Weights of a small transformer language model: tied embeddings.
MLP neurons of a small language model. Each row is named by its layer, matrix (up: input weights) and neuron, and shows model dimensions 112-239. Each number is 128 + 24 x the weight over its row's rms, rounded and kept within 0 to 255.
After each neuron's rows, "fires after" lists the tokens most often just before its 100 highest values on Wikipedia text that the model never trained on. A number after a token or word is its count.

L3.up931 [148 128 170 113 153 127 161  86  72 101 150 139 130 144  99 184 116  73 122 125 157 127 142 141  86 149 119 145 110  95 111 120 134 113 153 143 117 148 172 110 116 179 165 160 143 122  94 169  83  77 153 118 139 138 109 145  91 140 142 134 134 139 161 154 184 135 119 162 111 123 126 110 101 158 134 105 131 117 141 122 132 151 109 158 139 110 159 159 158 130 129  92 143 162 134 117 112 133  83 120 139 130 138 119 135 125 103 119  98 174 147 148 148 115 132 143 142 125 146 152 122 119 113 120 146 113  69  79]
fires after: " In" 21, " in" 13, " inter" 12, "In" 8, " follow" 5, " int" 5

L3.up540 [164 109  99  96 155 141 109 134 119 132 127 106 141 115 128 127 106  93 129 141 159 128 149 192 133 163  79 135 109 124 206 108 119 127 148 124 130 121 137 133 104 128 153 110 120 162 169 135 110 141 182 120  74 160 128 125  89 117 102  83 166 134 124 140 165 118 120 161 132 136 129 111 117 116 118 124 100 121 134 145  86 153 150 111 136  99 116 116 146 177  86 131 127 140 106 121 125 156 131 135 129 130  93 123 149 116 148  75 122 141 158  95 149 117  82 139 132 122 126 107 140 122 134 140 111 124 130  89]
fires after: " W" 20, " w" 18, " F" 15, "w" 9, "M" 6

L3.up999 [119 114 114 129 106 218 123 118 146 162 101 102 133 141 153 148 139 111 139 132 142  92 164 157  63 167 110 127 126 138 166 112 131 119 128 135 150 122 145 121 166 115 171 123 176 158 140 136  70  93 134 187 108 101 135 114 115 146  91  94 133 147 103 136 124 111 140 167 112 139 146 121  93  57 133 151  92 113 113 181 136 138 121 144 128 127  82 152 157 113 131 117 175 111 137 114 131 110 141 165 131 108 149  88 143 138 119 116 149 118 141 102 190 144 133 128 118 116 116  93 124 113 109 143  89  95 138 142]
fires after: " w" 14, " W" 12, "re" 8, " M" 7, "w" 6, " Y" 6

L3.up626 [102 123 122 100 165 140 200 102 121 133 130 165 128 124 107 121 133 128 136  83 140 119 112 170  93 138 130 107 102  86 124  96 180 123 128  91 136 120 142 167 151 116 115 143 131 139  96 124 136  88 154 144 116 125 133 115 113 107 134 113 105 144  96 147 122 135  99 125 111 165 131 118 125 122 118 119 146 111 163 140 142 150 153 164 115 103 121 155  97 146 111 115 131 167 115 127  91 167  69 123 137 130 172 141 152 124 162 119 109 204 144 145  94 143 112  88 145 136 137 131 142 101 136 147 185 173 151  90]
fires after: "ap" 21, "ep" 8, " ex" 6, " in" 6, " In" 6, "p" 4

L3.up436 [124 131 123 122 126  97 168  80 152 110 101 122 153  76 165 165 109 117 172 126 151 104 136 125 146 182 114 122 115 142 115 129 109 137 119 150 142  98 122 151 102 151 125 108 126 142 116 128 152 147 122 103 142 159 110 160  72 136 117 180 140 113 101 107 145 124 169 112 105 117 155  82 150 103 134 119 123 138 139 145 160 133 117  97  91 118 177 140 127 141 133 133 134  94  97  95 151 124 157 119  83 130  85 128 142 107 108 141 144 139 115 128 145 105 104 162 126  95 157 140 133 163 119 160 125 173  96  97]
fires after: " |" 63, " is" 6, " are" 5

L3.up395 [ 89 116 126 118 161 102 180 106 100 115 103 123 112 145 111 133 114  88 117 143 131 101 118 194 122 176 135 146  80 126 113 117 129  99 113 159 117 171 133 140 120 129 106 161  99 156 117 135 112 110 135 139 169 145 106  89 102 117 145 120 122 176 153 151 181 133  83 129  94 154 130 116 119 105 127 124 103 123  97 139 175  96 145 118 114 137 143 150 131 159 120 110 141 124 139 124 136 160 159 113 141 115 132 142 149 145 138 110 107 131 145 137 108  95 116 115 132 119 136  82 119 114 110 205 120 104  75  95]
fires after: " the" 20, " in" 10, "The" 9, "E" 8, " The" 7, " In" 6

L3.up380 [118 131 167  82 137 139 173 115 112  85 142 171 116 144 150 139 160 118 105 149 148 117 129 112 124 156  90 131 121 108  96  81 105 148 133 155 104 142  74 118 107 153 110 143 126 118 137 121 102 136 164 123 151 162 121 137  93  98 119 131 120 127 118 155 111 117  83 136 111 146 131 112 131 154 107 137 142 109 167 159 161 138 151 153 140 125 144 161 100 135 155  99 130 138 105 133 114 137 103 125 141 121 108 125 201 130 106 107 135 132 130 148 108 182 145 129 175 183 158 100  98 142 165 110 158 105 113  83]
fires after: " M" 22, " m" 12, " B" 7, "M" 7, "th" 4, " P" 4

L3.up925 [130 111 145 131 109 103 115 116 137  85 118 124 162 129 138 101 136 152 115 164 153 137 152 148 178 154 144 149 128 135 158 135 104 106  98 106 137 164 129  90 114 129 148  70  86 136 143 110 136 121 124 121 122 144 124 193  38 153 136 110 163 126 136 119 120  69 165  96 113  91 165 132 126 125 134 137 131 129 137 159  95 160 112 103 127  85 178 150 133 121 147 128 134 160  67 117 111 125 139 144 111 146  91  71 148 119 138 107 105 118 132 127 128 143 147 174 147  98 130 126 120 105 145 142 130 125 124  97]
fires after: " W" 12, " are" 11, " is" 11, " were" 9, " was" 7, " s" 7

L6.up468 [ 99 122 157 112 142 129 123 124 113 147 131 151 127  99 166 236 126 121 136 154 105 145 113 116 149 132 112  94 109 129 119 130  83  80 147 129 135 118 103 133 148 113 111 115 126  75 158 135 118 107 141 144 123 187 130 117 151 109 127  91 122 124 141  83 111  72  90 125 130 122 109 150 138 170 103 164 143 154 110 108 143 141 119 147 124 103 148 163 100 136 114  95 150 166  65 105 122 118 108 137 121 164 155  81 181 113 154  74 114 128 109 125 121 153 115 155 138 120 106 153 102 119 169 136 140 132 133 129]
fires after: " S" 26, " P" 10, " B" 9, " V" 5, " App" 4, " Val" 4

L3.up655 [155  96  58 135 167  91 101  99 161  67  75 106  80 137 152 119  90 138 163 146 136 108 138 141 143 131 133 126 107 135 119 142 114  92 120 146 123 110  98 127 124 201 153 122  81 105 135  90 141 138 150 112 113 113 135 152 124 159 110 136 161 124 107 129 149  93 156 118  98 104 174 121 153 136 128 158 123 106 129 144 143 149 100 158 126 115 162 132 115 142 162 156 106 125 104 114 126 165 135 111 105 165 115 133 160 142  94 117 137 118 142 137 140  72 147 209 123 110 135 110 162 116  98 152 108 166 119 103]
fires after: "," 35, " was" 14, " |" 8, ")," 8, " he" 6, " is" 5